Weights of a small transformer language model: 8 layers.
MLP neurons of a small language model. Each row is named by its layer, matrix (gate and up: input weights) and neuron, and shows model dimensions 48-175. Each number is 128 + 24 x the weight over its row's rms, rounded and kept within 0 to 255. Numbers have three digits each. A neuron's up and down rows have the sign that makes its largest values positive.
Before each neuron's rows, "fires on" lists the tokens most often at its 100 highest values on Wikipedia text that the model never trained on; "fires after" lists the tokens most often just before its 100 highest values on Wikipedia text that the model never trained on.

fires on: "|"
fires after: "\n"
L2.gate280:134088162136131127087143135099097151156133128143168135180157158132107152145133137135118077091089088113134123147110105121118135137127148143151118167148144122145147078148167205110122135156111163126165133175107136106113118144108117128131149111160111143126107122088123121163093121090135133131141144101136126069136132167150151148164116077164101104141118158122089121115150113098120120153101
L2.up280:179104113133107137139120131094111115156172122094101130132179114144166148105140144131139089110125178193121100116106129146119135138156098131093101137122109162130109117126132125181091132166134134123102133147118096108165090089096152101092095141135119109133151150125098107115135132123182131093140103160141132127109156139142146106168120150142130129149127156082148143107100131130112122145116

fires on: "-", "t"
fires after: "\n", "on"
L2.gate455:186118182101168122129124085149117153133140110162152130172142104150150104122102155146108124090096144145090128163165142110135120124118089162141139139160146148148109122131095129120165092106104120161137129188086145107132139146115152113144126084067099088114130127144086128122150131112171137140180104119142111122136110134136144103173138138158111143095104101111115104071133101133108136124133
L2.up455:123128176110110141145105087149167113121158105140165124125117112116148126148161158169087098110159154156136116110139147144161124129151082148150125126162145138156079119130127143137128117132092155136098182166127088102106141150112122121128142133118099132145141157134095073109119098130149114172155111101117159154107102140112158132150132135134161119125122156088155116156139128151085112157155

fires on: "ident", "er", "erson", "and", "end", "ian"
fires after: "res", " p", "ri", " b"
L2.gate494:139129119117103145137100136189150126110074112156097148126089127169143136147135127150134081130093110124111163117154152121108132110119157134116123149121118119114090116124130147125173141189093105181121125120176156108119112135143142149104162121146152127128117119099111125109115113088132134094158164131134124113146085133183123136124094142132154153098110111119123206147127150071150157156157
L2.up494:124107161131138131114102095151072178140130167156161141096135159101123182147095136134154065154138117124164128120133144097117167121141103151111126135140175116069150087126135199149096124151163118125109120166119119095132177134104106159099130090117139139127100128085146138158115133124119121109127094117109136143141142093161104137139104136158131145150134150100121126159116148162157117138134

fires on: "z", "us", "ron", "all", "K", "ain"
fires after: " B", "ron", " U", " b", " R"
L2.gate428:128159113149093098160157138140123123100115177135136132091119162132102123127089203149166167137106137129127134127109110094113148162150135142138094130123096081109120152094145140125101120106091121103135134132107151145106165157140150161136075111146110152128127130130148103123107110127147122140127107140111144069148172112128141117120099133082106120071154157103136124137131122124116164120150
L2.up428:174101120116086160157154148130109132162114139127162116133119111070124128159178139148130137136106107171121176110101125209118137076128143154112108099111128117129123115111149096146117115102101183100116121134131126117129121104098130147132119099110121122123178180072141127115157152100126108122146173137129094093164118061133172090134146103139138162084101159134117086117113121117110154095130

fires on: "|", " |", ".", ":", "y"
fires after: "\n", "ver"
L2.gate534:127139124128091138122105129129116149161164147126148103164174130118132113107091099119139099107137127078137072132131132139082143125092136144137170143140132129136160114100121133119089103103120154110142150123080102117126094143069122104102177104115134157148116124118096153115132113136147149138152135130169141083158164151135148109135077131159140135129114149163069132154116109118112128163129
L2.up534:141157103102108133123137123106126074180169068109120140126134147120120118160146110132120101133114104147107098155120144117111082161128116161139099143143148131125140077126142136090121121100128132141144117117138157129057087136158129153133124120108119145140115083189109064130121120112111109121080109132114132126164158137110115142178096084104146096155139132136113138133148154148155134139146

fires on: "3", "6", "0", "7", "00"
fires after: "\n", " 201", " 199", " 200", " 3"
L2.gate134:113099165125115160102118136142132160138149110144128124128130113190092144138130136163134138136099135111146130146138102113146193156115135125144132121145135134157121087122157178114090136110094131163177117132111142164142087120132129157126114120104132111132125169148116151116151103130111163193156159163093140107153127160113168144141137144137103142120141103147152103114146145098098126111153
L2.up134:161103145109061125124088110118136154145123140133155165097124159161120136131117118103141123115141102159141158149155123139123167093117092134133148131120157127114137126159155132129143166159148119157111127132180088163083092139113136178116117115109141146164161105114152153145188152065156189131115132155115148106126114125123128156137175153108137176134139154187117106140125152145127137110091

fires on: "e", "mer", "ies", "n", " time", " also"
fires after: "es", " for", " the", "f", " but"
L2.gate532:117115098126110099194148165128131133133140096188085139119167152124163193109123136141105159152170120172168109110117126133128092138140122133136163125073160135147138168127126131114118133154135083092142097139097131117130107180129102105113083166159109121111142141110142111089152127143140084118125146142098130148159127107117131105146087171128133107125070134141121120121110176118130106119140
L2.up532:132138114155110097136110142109088168137139113096126115145087105119136135155143153124138130144140140123131140121124100119129163097111120115096096139155129136104135103099125109118144118136117112175065133118119145107110147128133113122171121139122134066110126150164098147098190129086155088158153171126125096144131136146122127155116118186104106125122122100119174166104125125146110111134166

fires on: "ic", "et", "el", "em", "im", "ard"
fires after: "o", "a", "e", "ra", " pol", "ct"
L2.gate44:109140114154172187113098105169152137099097168120115123113128122153113121125110109150095099094133145124125113133124116109133099094118105094128148134151131111119140049137130156132124144109159147113098137111108126119154104100130112152106150143164156127136087129129121120075119143144137179128113109132126115146073161165138082164142164178121098120153110137104114112153113150151137154124108
L2.up44:130135131165098132103130137151081116155099098128120111095099149113112146135155151131140103146086085089109137105141139133122114103100157178126139094076117082093148093114139136141135134122149116157111134141113157111155147146135137164116108148116133128117133126114154120078137080104112116116162106126145118146158112143154075134122126108150121112133140099128126129125139121140143122145127